Part of a small language model's weights: 10 layers, tied embeddings.
MLP neurons of a small language model. Each row is named by its layer, matrix (up: input weights) and neuron, and shows model dimensions 64-127. Each number is 50 + 12 x the weight over its row's rms, rounded and kept within 0 to 99.
A block is one neuron, or neurons of one layer that tend to fire together. After each block is what it responds to, as a language model described it from the Wikipedia text at the highest values.

L7.up189:51 52 52 46 65 58 46 65 47 41 58 28 74 87 29 57 58 58 66 44 33 37 51 75 36 43 61 45 45 49 40 44 55 38 49 62 42 44 51 26 43 64 71 57 35 25 11 45 34 58 42 56 50 45 51 54 50 53 37 58 53 33 71 61
L7.up280:57 53 69 59 45 39 56 57 69 38 58 24 47 40 54 49 52 62 42 53 52 46 75 74 51 43 56 54 47 61 37 57 40 23 64 54 52 40 45 46 38 55 34 50 42 39 37 75 40 65 30 35 52 54 54 63 42 61 34 65 51 40 49 40
L7.up326:48 50 68 37 61 41 66 65 59 43 48 55 47 35 35 47 63 38 61 42 64 28 48 63 51 53 46 46 43 45 56 42 60 57 46 66 51 56 50 84 67 61 45 46 46 41 51 63 66 33 62 39 46 63 54 40 59 61 56 42 35 26 56 62
L7.up552:34 43 55 54 41 50 58 75 60 54 50 48 49 57 40 67 53 48 40 26 25 51 49 64 39 48 29 38 43 57 22 43 41 53 52 45 54 47 73 52 71 65 28 57 36 36 52 59 58 48 49 48 56 57 37 51 32 50 50 62 54 37 60 28
L7.up714:38 42 67 36 46 55 58 56 48 46 57 46 60 58 50 58 48 59 56 59 46 53 53 44 45 78 63 52 56 56 50 49 43 52 61 39 65 50 45 41 44 40 24 43 30 29 52 61 65 50 33 30 54 46 63 47 70 47 58 46 49 57 48 52
L7.up838:48 62 61 68 36 45 47 47 45 44 26 47 53 64 72 38 44 60 48 24 47 28 46 59 46 50 32 40 77 64 51 49 47 34 42 46 73 48 45 47 46 60 56 43 43 63 60 88 54 47 66 60 46 64 42 62 54 49 45 52 53 64 61 50
L7.up955:54 56 69 45 52 34 50 56 48 36 55 46 29 61 61 48 41 42 43 53 40 48 51 57 65 64 60 40 41 69 60 52 35 35 42 48 34 45 41 39 60 49 60 38 69 79 41 43 63 30 30 56 42 45 52 64 53 53 47 46 43 76 43 86
L7.up1008:44 59 53 66 51 31 57 30 45 49 47 76 50 40 73 51 43 74 54 66 65 32 54 75 37 58 67 64 44 55 50 47 50 31 51 58 51 47 58 52 16 58 30 48 48 35 33 50 51 54 46 73 59 57 48 48 51 29 22 58 39 64 49 42
Description: Word-piece fragments, mostly st/St, that start or early-split a word and need completion, e.g. st|op, St|ewart, s|ch|ool.

L3.up44:40 37 58 33 29 36 50 45 40 52 41 55 38 45 53 58 33 56 41 61 20 61 30 58 38 62 36 44 42 63 51 27 32 43 59 44 38 47 53 53 26 60 67 36 57 46 40 43 62 41 53 48 38 64 59 57 59 55 64 70 50 52 32 51
L3.up255:61 56 41 68 40 33 36 35 57 55 45 43 38 51 48 51 59 44 47 54 63 58 57 47 42 52 39 46 58 62 26 53 56 46 62 65 63 45 49 57 55 60 81 37 57 22 46 42 42 61 63 41 10 44 45 54 34 54 51 49 50 65 37 49
Description: A detached space token right before a number, usually a year, percentage or ordinal after "the" or a comma (the 2020 census, 97.87% White, 0.59%); sometimes before words, and "ost" in host.

L3.up560:58 30 52 38 55 43 63 59 46 47 41 38 65 47 59 50 54 49 68 61 53 41 39 54 69 33 47 48 63 75 61 44 58 42 36 60 48 41 52 50 47 60 40 51 18 44 61 45 81 50 37 50 27 61 30 62 36 77 64 49 34 49 40 51
L3.up766:45 38 45 46 47 53 45 61 68 43 66 57 47 46 47 29 52 59 73 78 54 53 45 59 67 44 36 28 43 61 30 28 50 56 61 57 61 53 34 51 63 42 69 43 48 69 54 55 47 52 38 51 66 52 51 48 16 62 52 57 47 49 52 50
Description: Closing quotation marks after quoted titles or names, such as song titles and nicknames, and opening parentheses after a name; also some mid-word fragments (sp-re-ad, ar-t-work).

L5.up309:37 58 50 54 27 70 34 54 57 60 46 51 46 48 45 35 49 42 57 48 48 34 44 49 45 59 47 45 83 41 41 48 56 54 50 45 55 53 66 52 45 13 56 50 37 43 54 50 52 68 37 66 57 35 49 76 29 58 32 38 50 58 53 56
L5.up472:40 47 53 50 52 54 43 60 36 52 57 58 65 54 35 55 58 44 48 56 36 43 23 33 65 33 59 52 57 25 57 69 63 69 36 57 50 60 54 31 56 58 34 47 56 42 43 54 50 54 28 48 41 56 43 47 46 42 41 59 44 53 59 53
L5.up969:50 55 49 44 36 50 47 66 35 41 40 41 76 35 58 74 51 42 34 61 62 34 36 37 45 39 74 37 49 42 57 53 48 77 38 34 72 57 52 56 40 47 56 37 51 38 59 26 43 55 53 52 62 46 61 59 48 34 30 53 51 63 34 51
L5.up1004:61 47 53 52 55 67 40 48 52 56 30 48 39 63 51 61 52 51 59 51 50 52 64 44 59 25 32 37 54 38 44 39 46 53 29 47 45 58 57 29 34 62 65 41 73 50 68 43 77 63 48 42 38 61 58 44 62 63 32 54 44 45 33 53
Description: The comma or final year digit closing an introductory phrase, mostly dates like "In 2007," or "On 8 March 2019," plus "According to X,".

L7.up93:57 63 71 45 46 57 54 31 56 35 56 72 46 46 47 38 57 82 42 62 42 49 45 49 49 57 54 64 85 51 40 40 35 61 31 49 46 39 43 67 46 60 38 45 52 56 57 32 53 57 45 53 48 51 62 31 48 31 68 67 51 39 33 59
L7.up362:64 36 50 62 36 41 55 61 55 48 62 41 63 58 46 61 46 52 49 47 53 35 54 41 49 46 61 57 42 61 48 43 58 19 35 56 54 57 33 57 58 28 71 52 58 45 53 71 53 47 61 52 64 35 62 62 56 76 35 45 47 46 51 36
L7.up421:68 52 51 68 53 49 72 36 53 53 26 47 33 65 31 55 57 41 30 36 49 53 44 53 44 53 42 57 51 31 48 43 35 62 24 61 39 53 48 49 42 52 55 55 65 45 34 55 59 72 36 47 60 48 60 51 48 65 65 59 67 32 46 56
L7.up562:69 18 63 48 60 45 57 57 42 47 32 46 54 49 44 60 49 81 58 41 40 40 56 69 44 74 35 42 35 58 41 45 44 29 54 42 61 44 81 47 15 54 60 76 40 59 40 42 56 70 57 41 68 41 42 49 46 39 60 62 43 49 37 49
L7.up901:42 78 46 86 73 37 33 44 33 63 58 50 48 68 70 52 36 63 32 45 66 48 56 59 36 59 31 68 51 34 30 59 39 53 35 49 44 53 47 50 55 44 52 38 49 49 37 68 41 35 72 23 32 66 45 40 41 38 55 58 53 39 56 75
L7.up952:78 36 46 57 46 42 34 51 62 54 59 29 52 48 53 49 42 45 38 59 83 63 53 52 65 40 57 37 57 24 41 63 65 62 54 62 15 16 58 62 46 60 51 62 38 62 42 52 60 53 54 53 63 45 68 27 54 30 48 39 32 48 60 65
L7.up981:52 55 35 51 41 52 45 44 65 55 62 78 49 39 61 69 24 66 46 45 38 45 70 43 43 48 33 41 42 48 55 47 41 46 41 45 26 56 38 59 57 45 46 47 62 47 55 65 65 38 26 41 52 54 58 47 54 79 39 62 56 55 56 48
L7.up987:48 64 43 61 49 42 54 51 52 43 61 61 52 44 24 34 59 32 63 63 61 63 71 54 63 47 48 42 68 56 47 55 26 35 50 64 28 69 40 57 55 59 54 41 54 42 73 19 60 39 71 63 64 46 45 52 55 50 58 36 62 50 59 51
Description: Short tokens continuing a word or number already begun, such as minute digits in coordinates (88°3-1) or word pieces like intend-ed, hus-b-and, happ-en.

L7.up132:40 42 46 56 50 36 63 48 49 50 55 33 66 46 40 42 60 55 46 70 65 49 40 67 60 32 42 54 58 39 54 46 36 42 72 50 54 54 77 37 56 32 58 49 68 39 72 46 37 35 60 61 37 43 59 48 62 31 44 51 66 57 51 44
L7.up152:30 56 44 35 51 74 29 49 66 42 42 53 48 56 52 46 55 34 57 31 61 56 56 56 42 73 35 49 24 29 53 34 33 80 58 38 33 60 29 63 43 20 43 49 72 60 45 49 19 54 41 66 45 61 36 54 58 45 34 50 88 38 41 67
L7.up161:56 56 43 49 68 59 45 43 27 64 68 54 13 46 56 62 57 61 60 38 61 40 58 55 52 34 76 54 44 55 70 47 41 49 69 49 50 34 31 62 68 33 67 65 56 33 57 49 36 58 50 57 39 43 39 75 67 53 42 41 68 40 55 48
L7.up604:84 56 60 52 65 56 52 56 29 36 30 53 35 54 45 74 59 36 48 42 35 40 44 69 42 68 52 48 44 66 56 71 45 41 29 62 44 37 46 37 56 44 48 51 63 39 58 42 50 49 47 46 66 48 56 59 64 59 40 68 43 65 31 57
L7.up649:40 57 50 64 49 60 44 29 36 30 58 33 54 37 65 48 20 34 54 65 55 56 67 62 52 84 34 50 67 60 44 44 44 54 54 73 70 31 54 57 34 53 64 65 38 59 64 60 32 32 74 41 62 52 62 64 29 62 63 51 39 69 48 65
L7.up931:49 46 42 61 39 47 57 35 48 57 52 54 41 16 49 53 34 40 71 76 56 49 44 53 29 79 51 36 43 44 69 41 53 69 41 42 38 54 60 28 43 48 65 48 80 33 55 56 40 58 60 42 40 45 55 51 71 53 42 33 50 55 62 59
L7.up971:51 51 55 58 48 60 55 52 66 78 37 49 60 55 45 59 50 68 46 50 42 27 55 53 56 78 63 49 60 37 23 51 29 52 51 69 32 16 55 29 49 44 26 59 62 22 66 49 46 41 43 50 40 64 54 33 50 65 40 44 48 46 52 39
L7.up988:49 48 36 57 50 41 57 44 40 45 45 57 47 51 25 46 41 27 66 81 40 43 49 67 48 58 49 35 34 52 36 51 52 63 77 65 67 60 44 49 45 31 62 75 79 65 52 38 45 49 59 78 46 53 51 34 32 30 39 49 67 46 62 58
Description: Commas, sometimes in/at/to, right after a complete clause ending in a noun or verb, before and/but/which/who continuations: position',' but; agent',' who.

L5.up25:47 48 52 41 56 58 30 31 44 48 18 24 47 70 46 49 57 41 50 27 54 36 44 57 42 60 32 57 69 15 58 67 31 34 33 50 39 55 54 56 44 57 35 45 45 50 51 54 48 44 47 49 44 68 39 55 45 38 62 54 63 27 49 64
L5.up50:32 52 60 47 50 37 79 48 42 54 60 59 55 51 71 27 48 22 47 53 62 36 41 47 44 52 65 44 51 58 57 45 19 38 45 52 59 53 48 62 47 38 28 33 46 48 58 59 59 63 30 50 40 35 48 71 50 35 43 45 37 41 58 62
L5.up550:57 36 47 65 45 40 53 56 41 50 54 28 45 41 66 38 50 54 50 38 68 47 41 45 38 60 43 56 49 31 47 46 36 24 53 49 37 51 50 55 45 35 44 32 36 50 41 65 49 40 62 39 50 43 68 49 59 28 34 38 58 89 33 52
L5.up642:42 46 53 24 46 58 38 37 50 40 44 63 51 69 36 44 65 49 55 51 58 41 58 37 60 29 50 59 37 30 10 38 64 40 71 41 51 50 29 56 48 33 42 53 51 33 47 58 38 49 30 53 56 48 31 41 64 57 52 37 45 50 50 65
Description: Inner pieces of words tokenized letter by letter, especially ch in S-ch-ool, St (Stalingrad, St. Louis), ivers in University, plus stray line breaks.

L3.up100:59 43 36 39 53 42 34 58 45 50 61 45 34 50 40 46 54 65 50 69 49 55 40 51 43 25 56 54 68 65 44 29 48 50 66 28 51 70 57 55 37 47 23 63 63 54 50 79 45 28 55 54 53 52 58 56 54 64 24 64 72 60 37 51
L3.up573:46 58 42 58 54 55 31 51 37 51 66 38 67 44 40 58 57 61 47 65 53 37 42 51 50 60 53 57 30 47 48 58 51 44 51 56 63 60 64 28 41 44 77 34 39 64 60 44 55 31 68 66 44 29 37 52 57 52 51 57 63 54 56 54
Description: Commas, mostly thousands separators inside numbers in tables (1,595; 13,300) and after dates (May 15, 2010); also list commas and mid-word pieces.

L7.up211:40 61 71 39 44 57 46 53 28 72 60 45 60 18 49 47 52 66 44 95 32 55 43 57 45 42 57 66 50 56 58 52 27 57 54 50 64 44 63 51 82 59 46 43 40 44 33 35 34 58 55 54 56 65 61 40 41 46 45 24 55 75 56 45
L7.up283:58 27 56 52 22 34 38 44 32 53 41 64 42 50 61 39 62 73 60 71 22 43 49 46 46 65 32 54 33 50 38 36 44 65 69 61 48 45 40 26 50 50 58 36 32 57 50 59 57 57 32 71 45 45 63 39 80 48 39 48 59 83 62 66
L7.up394:61 51 46 49 48 59 72 58 58 34 41 53 66 40 57 66 61 49 29 60 32 40 39 55 53 61 23 49 68 61 50 47 36 59 42 48 43 69 24 43 42 35 43 37 42 41 55 50 36 52 46 50 48 43 50 59 71 53 44 37 53 28 65 45
L7.up472:58 47 45 34 47 37 54 50 26 32 51 55 42 36 32 38 61 48 35 60 32 58 43 72 55 54 52 43 44 53 59 56 53 49 50 48 39 53 60 60 34 38 49 50 57 57 65 41 42 68 68 48 73 42 34 45 64 44 59 33 32 75 71 61
L7.up511:59 54 49 51 38 56 28 31 50 29 30 45 66 51 54 76 60 42 39 66 24 41 55 38 57 68 45 54 49 36 48 62 57 51 64 52 46 52 53 36 42 57 43 56 47 42 55 33 68 65 48 37 70 39 55 42 46 57 43 60 56 71 49 57
L7.up718:56 47 31 60 55 44 49 25 39 60 52 21 63 55 66 53 48 42 53 89 40 42 40 54 54 58 53 65 38 82 41 71 48 53 54 52 48 59 36 31 44 47 48 55 28 52 60 55 49 42 44 43 21 70 43 41 38 33 45 48 48 59 53 60
L7.up876:66 68 38 46 58 46 35 55 56 48 35 42 49 49 16 62 36 38 51 47 53 51 66 44 77 39 31 54 50 59 51 61 61 51 81 29 62 43 36 26 68 61 45 75 76 47 53 27 35 49 49 55 52 52 55 26 41 61 62 44 41 60 49 51
L7.up880:30 64 63 47 43 48 36 56 53 43 61 47 72 53 40 47 58 43 64 72 39 48 44 73 46 58 64 71 44 59 55 43 39 52 57 58 23 60 41 56 74 61 66 48 55 48 55 35 46 38 43 47 59 37 56 28 60 59 31 45 48 46 35 58
Description: Opening quotation marks that begin a quotation or title after speech or naming verbs, as in wrote ", stated that ", known as "; weaker on spaces before table numbers.

L3.up234:62 44 54 53 45 58 55 51 63 54 43 36 59 61 59 65 63 55 45 53 38 46 54 33 58 46 65 41 44 51 69 55 75 41 50 33 54 52 65 56 29 45 56 41 45 61 39 57 49 57 64 55 58 43 33 47 52 66 43 45 44 40 53 49
L3.up756:65 61 60 60 41 53 45 50 29 75 43 56 52 53 55 26 68 55 38 47 35 31 53 66 70 50 48 64 53 46 62 34 46 58 54 67 53 44 33 46 57 62 44 46 65 63 42 79 48 60 52 45 56 67 47 63 41 44 35 65 61 53 42 42
Description: Word-piece fragments inside longer words that must continue, mostly St/st, se, is, as in St|ate, sub|se|quent, establ|is|hed.

L7.up117:55 35 62 54 47 42 42 59 62 60 61 42 56 84 19 47 54 59 48 10 49 52 70 67 54 55 39 49 56 59 62 45 34 53 42 71 58 35 32 54 43 39 46 57 56 60 40 40 45 56 40 39 44 41 43 59 66 67 38 40 59 46 40 51
L7.up261:48 42 60 67 54 36 13 46 49 34 55 73 61 53 61 56 57 57 45 55 30 48 54 48 45 61 49 58 58 13 30 43 69 69 54 63 52 56 63 65 57 42 57 47 66 51 51 64 42 50 61 57 72 42 42 26 35 59 31 51 48 36 54 56
L7.up305:48 28 51 49 41 35 50 53 64 31 59 51 48 37 67 70 75 34 46 35 40 69 38 49 40 73 41 68 27 55 41 36 58 59 58 64 41 55 43 55 61 46 50 49 57 62 43 57 51 70 56 44 55 57 41 36 71 53 52 33 69 38 51 46
L7.up339:31 38 59 76 34 41 37 54 44 72 31 37 45 49 58 56 66 57 53 51 59 39 48 57 46 56 37 45 49 50 43 56 54 59 62 35 44 35 74 53 63 52 38 53 81 42 68 46 51 40 80 59 50 51 42 51 37 46 66 44 41 35 54 62
L7.up411:38 41 51 60 71 44 61 75 41 31 43 85 50 40 59 59 79 55 37 50 59 59 53 43 65 65 34 73 49 50 63 54 41 72 61 26 36 67 48 74 47 41 47 49 52 29 59 81 37 55 52 55 69 56 42 62 36 57 33 41 70 57 26 54
L7.up498:64 41 36 46 59 59 46 78 56 56 51 30 81 51 44 60 37 55 49 55 35 67 43 72 48 58 63 30 40 37 40 60 56 38 67 68 39 58 54 60 54 65 68 69 55 65 41 45 51 38 53 27 50 60 36 46 44 43 41 56 53 46 56 42
L7.up635:36 86 42 45 27 50 52 69 59 27 54 50 49 23 47 18 54 41 50 59 51 38 77 48 60 42 52 41 80 45 46 28 59 79 60 75 47 44 49 65 30 64 36 68 47 56 31 51 48 58 42 46 57 48 38 50 54 61 44 67 39 61 61 59
L7.up899:51 71 42 58 63 64 36 58 42 76 37 50 42 60 35 54 59 69 47 38 35 56 70 60 56 52 42 19 47 48 58 58 63 33 59 56 59 46 68 46 47 52 42 63 56 45 53 32 49 47 71 49 43 42 54 56 54 77 40 38 64 45 24 35
Description: Early word pieces of longer words split into fragments, strongest on "und" in under, understand, undertake, also d(ifferentiated), s(ists), ul(ations).

L5.up93:43 35 60 55 54 56 52 37 64 77 47 39 66 41 43 34 53 56 59 59 45 15 65 42 36 51 69 56 35 40 41 27 51 54 56 46 45 43 52 57 54 58 68 34 41 25 37 68 38 34 43 43 53 54 46 49 42 56 38 58 57 54 48 51
L5.up211:54 56 57 72 22 49 65 62 34 54 55 44 49 62 76 49 47 53 54 47 51 43 65 40 63 31 57 55 41 44 41 52 49 50 44 34 54 34 31 46 52 60 54 59 46 40 44 35 57 29 42 27 65 55 63 51 59 58 63 52 69 43 62 62
L5.up534:48 66 55 44 67 53 09 45 67 65 49 32 36 54 34 63 61 36 66 51 59 53 64 60 45 58 53 28 53 49 51 45 29 46 42 42 46 55 31 43 41 70 50 51 54 52 68 38 61 62 51 56 58 34 69 58 47 57 39 21 46 66 71 51
L5.up919:56 52 62 59 59 53 44 65 64 55 53 44 42 23 45 59 62 42 59 53 38 48 65 32 64 47 59 34 56 30 22 42 66 61 93 44 38 53 58 57 45 65 54 49 46 68 46 66 46 40 39 37 73 40 64 29 48 19 65 41 57 39 50 47
Description: Digit tokens in the middle of multi-digit or decimal numbers, mostly money amounts like $1.5 million and $4.7 billion, also coordinates and table figures; sometimes "one" or mid-word pieces.

L7.up59:55 44 62 43 62 62 59 51 35 31 24 30 30 55 42 65 43 55 56 42 28 55 67 60 36 45 50 45 55 56 35 54 52 59 39 49 24 66 59 61 34 56 57 30 68 53 26 47 35 62 54 57 36 60 56 75 52 57 63 45 47 56 42 47
L7.up253:51 41 47 47 59 71 59 42 40 53 38 53 47 23 54 39 32 50 62 59 43 39 37 72 34 48 15 41 57 53 42 55 41 53 55 44 61 75 70 76 43 52 47 39 29 59 58 38 49 63 61 63 37 46 45 46 52 53 46 57 50 45 25 54
L7.up395:63 44 40 69 44 61 45 59 31 48 29 44 81 58 46 57 62 55 50 49 42 48 53 29 56 63 59 33 59 43 50 49 48 72 43 54 56 51 31 36 44 60 16 47 28 50 60 26 32 66 59 64 39 60 62 68 50 33 48 70 48 63 62 56
L7.up495:61 45 54 47 59 48 55 39 42 47 53 50 45 56 55 60 40 51 18 56 54 66 37 42 58 50 52 49 60 68 80 50 38 39 65 62 40 44 46 51 57 57 53 27 50 42 59 72 59 62 52 49 40 54 66 55 40 44 55 59 43 68 55 64
L7.up515:63 51 61 33 48 67 61 43 47 51 55 50 62 48 37 66 47 39 39 57 51 51 34 36 32 62 57 29 53 63 61 49 40 67 56 32 61 20 58 45 51 54 73 59 34 37 64 43 63 57 49 55 66 37 45 42 43 59 44 43 76 86 46 51
L7.up620:60 60 78 66 60 45 39 32 47 52 54 71 70 59 32 52 46 45 35 61 60 55 48 63 61 53 58 36 41 68 54 42 38 62 33 37 52 70 64 37 67 39 61 24 45 52 30 60 50 87 54 35 45 50 47 64 44 54 47 48 46 45 43 30
L7.up636:63 52 73 66 83 46 56 45 48 58 55 59 81 41 37 42 49 46 21 52 47 37 60 43 44 42 42 61 45 56 42 41 51 63 43 57 50 70 28 62 55 54 54 34 67 56 37 50 34 59 49 47 55 67 47 42 41 53 47 76 27 79 42 63
L7.up1001:53 48 64 31 53 48 37 62 27 55 33 60 48 44 40 54 47 61 31 39 44 36 48 75 53 34 50 53 58 43 76 31 41 58 61 51 51 54 69 34 40 69 60 50 48 28 34 37 43 54 39 73 58 74 51 51 54 55 68 47 55 72 57 78
Description: The comma or last token closing a sentence-opening adverbial phrase, often a date, just before the main clause: "In late 2023,", "However,", "Since August 2008".

L7.up17:35 43 52 20 49 55 66 69 74 29 43 43 63 40 40 60 60 27 48 52 44 55 58 44 64 54 45 58 57 67 60 44 44 49 42 65 54 58 47 21 45 41 74 52 48 62 71 48 43 51 46 54 64 44 32 55 49 43 52 52 47 47 39 58
L7.up242:47 52 40 41 58 51 57 73 59 50 27 43 69 29 34 46 65 64 50 65 58 80 48 57 58 64 49 38 49 79 46 53 56 53 53 45 51 71 48 49 48 28 51 60 40 31 77 55 45 44 48 53 51 58 70 40 39 73 52 39 72 60 63 48
L7.up301:43 47 65 54 57 68 31 38 51 59 61 38 47 53 44 46 36 48 51 47 50 37 39 69 46 52 53 23 55 55 57 47 64 61 43 64 52 43 46 53 57 44 39 55 62 54 51 36 58 50 61 56 44 49 53 47 67 45 56 61 43 76 52 55
L7.up502:51 51 53 36 34 58 43 45 56 63 44 37 44 51 52 62 41 51 32 62 53 70 42 53 47 53 64 50 54 30 64 36 34 60 66 64 72 77 45 58 72 49 53 46 44 48 29 42 50 34 54 83 43 72 84 47 45 41 44 35 68 56 76 51
L7.up777:52 66 53 48 44 39 34 61 49 49 51 35 47 53 62 44 41 57 43 51 59 57 56 44 33 45 49 47 64 54 41 21 47 39 71 35 46 50 37 23 30 48 51 34 45 56 56 59 66 55 51 65 60 47 68 56 66 39 51 42 55 46 70 58
L7.up824:40 75 60 74 73 36 57 46 67 40 59 31 52 57 44 37 56 63 58 65 58 76 53 48 61 44 57 40 60 24 46 68 33 45 50 55 48 36 49 42 46 48 65 36 39 46 57 54 48 22 54 42 51 42 45 42 61 43 45 42 47 43 53 61
L7.up865:32 55 56 43 39 45 48 61 57 61 52 44 51 46 38 38 41 73 40 62 24 53 55 58 57 32 42 44 58 43 68 46 63 53 49 71 38 58 13 59 52 70 39 43 30 46 55 46 45 69 44 56 34 72 52 35 36 49 34 47 68 49 65 44
L7.up916:42 48 27 57 45 53 62 70 65 65 45 36 67 38 49 29 64 63 44 47 49 34 45 50 49 57 41 44 22 54 39 38 36 49 34 47 55 57 32 39 53 36 31 65 41 38 49 53 33 53 47 59 44 74 48 61 43 34 39 37 64 63 79 55
Description: A standalone space token before a word split off as its own piece, mostly vowel-initial verbs (engage, understand, uplift) or numbers (76, 1996).

L3.up839:57 52 42 46 42 41 64 43 36 60 51 65 39 67 59 37 45 60 54 52 60 52 07 42 65 61 57 52 51 70 45 35 45 41 39 61 50 75 72 66 34 50 40 56 49 56 57 60 47 48 57 34 58 61 42 56 47 45 53 29 60 52 46 61
L3.up863:32 22 40 47 38 47 52 48 54 53 47 56 47 49 54 51 46 65 63 48 57 66 34 71 31 34 53 36 52 26 48 57 54 52 51 44 64 53 43 57 29 49 55 75 40 35 74 41 46 29 62 58 63 57 47 53 52 24 38 42 75 47 42 56
Description: First sub-word piece of a longer word split into tokens, often prefixes like en-, im-, und-, as in engine, immigrants, under(taking).

L5.up287:52 58 52 56 60 69 46 62 24 58 51 20 26 35 39 42 44 46 46 55 31 64 50 39 45 74 42 66 52 59 45 64 54 33 44 55 55 53 44 36 46 36 41 66 48 49 58 47 53 64 65 72 50 39 48 52 64 38 54 40 55 42 77 58
L5.up947:55 44 59 32 59 52 43 66 49 53 69 57 63 70 40 41 38 50 56 31 36 57 27 55 37 35 48 31 45 32 49 39 61 63 53 53 51 45 48 63 45 61 47 46 62 39 54 46 39 38 32 53 38 47 52 38 54 63 49 30 40 28 44 49
L5.up975:37 40 53 37 52 85 41 55 42 36 63 56 55 64 47 34 51 46 62 55 54 77 46 66 41 64 47 44 39 92 44 38 54 52 54 44 38 69 51 38 66 48 39 48 54 53 65 70 63 45 69 62 48 49 50 40 47 48 47 57 61 55 53 54
L5.up1009:55 45 57 54 44 48 67 34 33 61 70 61 47 47 49 48 34 57 51 35 49 76 52 61 52 79 61 29 69 66 42 51 37 38 37 47 42 44 22 66 44 37 60 59 25 33 52 70 48 44 46 58 28 64 55 69 52 51 49 43 51 42 67 51
Description: Opening quotation marks and parentheses that introduce a title, nickname or translation, plus word-start pieces like pro- and ex- (program, extended).

L5.up9:65 31 59 52 52 28 64 29 55 35 29 37 50 55 72 50 70 42 47 49 46 56 48 22 53 51 38 42 56 42 63 52 51 53 66 65 40 47 69 55 42 54 43 53 51 56 76 53 56 56 51 49 49 57 45 58 44 45 52 45 39 37 42 30
L5.up579:58 45 60 39 36 57 48 49 57 65 48 75 66 44 43 54 61 60 50 53 45 54 60 50 63 46 22 44 40 70 53 58 30 35 67 47 28 40 51 51 77 60 61 40 56 53 60 57 58 59 40 45 53 49 56 64 44 46 45 31 23 64 41 35
L5.up673:34 36 64 40 56 58 55 23 52 63 47 61 41 66 41 34 59 68 62 81 46 76 74 42 61 44 53 62 45 50 49 15 60 44 43 70 42 67 46 59 57 55 35 47 50 65 59 50 66 76 49 62 46 77 34 48 42 43 39 53 38 48 68 57
L5.up706:34 37 61 66 61 49 50 66 53 54 48 52 37 46 40 50 75 48 50 60 56 35 57 48 60 66 77 55 36 27 40 36 56 47 50 46 36 60 51 43 91 53 49 13 36 53 55 45 52 43 44 52 42 45 29 55 23 44 55 72 37 42 50 40
Description: A split-off word-initial " d" (sometimes " st", " pro"), mostly after was/were/be or a subject, starting a verb: d-rawn, d-amaged, d-id.

L3.up471:59 74 39 54 42 76 40 46 54 52 52 54 39 58 31 72 41 48 49 67 48 44 48 42 55 40 46 48 37 58 32 43 29 67 28 62 52 24 48 59 40 40 52 27 61 34 53 61 60 40 32 34 46 29 53 59 26 55 60 44 52 62 55 40
L3.up609:64 65 80 47 49 51 61 41 72 32 30 57 41 58 57 36 46 69 68 49 50 41 41 26 68 48 56 49 35 67 36 39 34 72 43 58 61 34 43 38 55 35 57 50 56 42 50 68 20 60 51 47 35 26 56 22 53 50 66 52 48 49 40 44
Description: Mostly the comma closing an opening time phrase such as "In 2013," or "In September,", plus year digits and mid-word pieces like In-ter-national and Vanc-ou-ver.

L3.up389:45 54 53 59 41 60 63 64 59 45 60 49 60 43 35 32 51 38 57 41 35 50 59 59 32 53 19 40 63 40 69 35 51 61 63 73 51 60 58 42 64 37 76 53 54 52 44 54 61 56 35 77 62 34 45 47 55 46 53 32 34 58 52 66
L3.up557:52 55 37 44 27 55 33 46 67 55 63 42 57 57 42 56 60 26 80 39 38 65 64 24 72 57 43 47 55 38 46 36 60 57 40 48 39 62 52 50 61 60 44 49 48 49 62 64 76 40 57 42 55 40 46 66 56 71 53 46 45 60 40 57
Description: Closing suffix pieces that end a word split into tokens, mostly past-tense "-ed" after a stem (recogniz-ed, receiv-ed, portray-ed), plus possessive apostrophes and "-or", "-land".

L5.up106:60 67 39 54 47 62 58 40 65 46 43 29 48 59 47 62 46 50 54 55 41 35 39 51 35 54 45 40 36 86 30 40 42 52 60 47 49 34 88 57 49 34 42 52 65 53 47 48 49 43 40 53 56 46 41 20 63 55 32 46 48 50 63 45
L5.up393:62 49 51 61 44 32 48 33 38 64 51 49 80 38 46 43 52 49 55 51 55 53 29 36 36 40 34 42 62 53 42 48 41 42 48 83 40 56 65 54 66 71 38 37 51 31 68 64 62 49 71 53 50 39 56 38 56 45 49 55 56 59 54 47
L5.up811:48 51 58 60 37 44 32 62 61 40 33 39 62 69 46 26 41 36 55 50 52 44 45 40 53 57 43 49 50 42 52 20 57 43 44 58 40 56 64 64 24 50 35 50 27 61 43 55 55 58 58 54 25 56 66 51 66 68 44 40 46 64 51 65
L5.up822:44 51 47 61 46 34 35 66 49 56 47 24 54 40 40 41 57 47 69 55 50 71 65 24 50 60 26 39 58 60 63 55 54 51 61 59 60 46 37 60 38 48 50 50 35 41 48 56 25 53 39 39 29 57 67 44 36 52 50 37 33 53 59 45
Description: Lone space tokens right after "the" or another function word, before a year, number or noun, as in "the 2019", "the end", "on October 20"; occasionally mid-word fragments like "ra" in braised.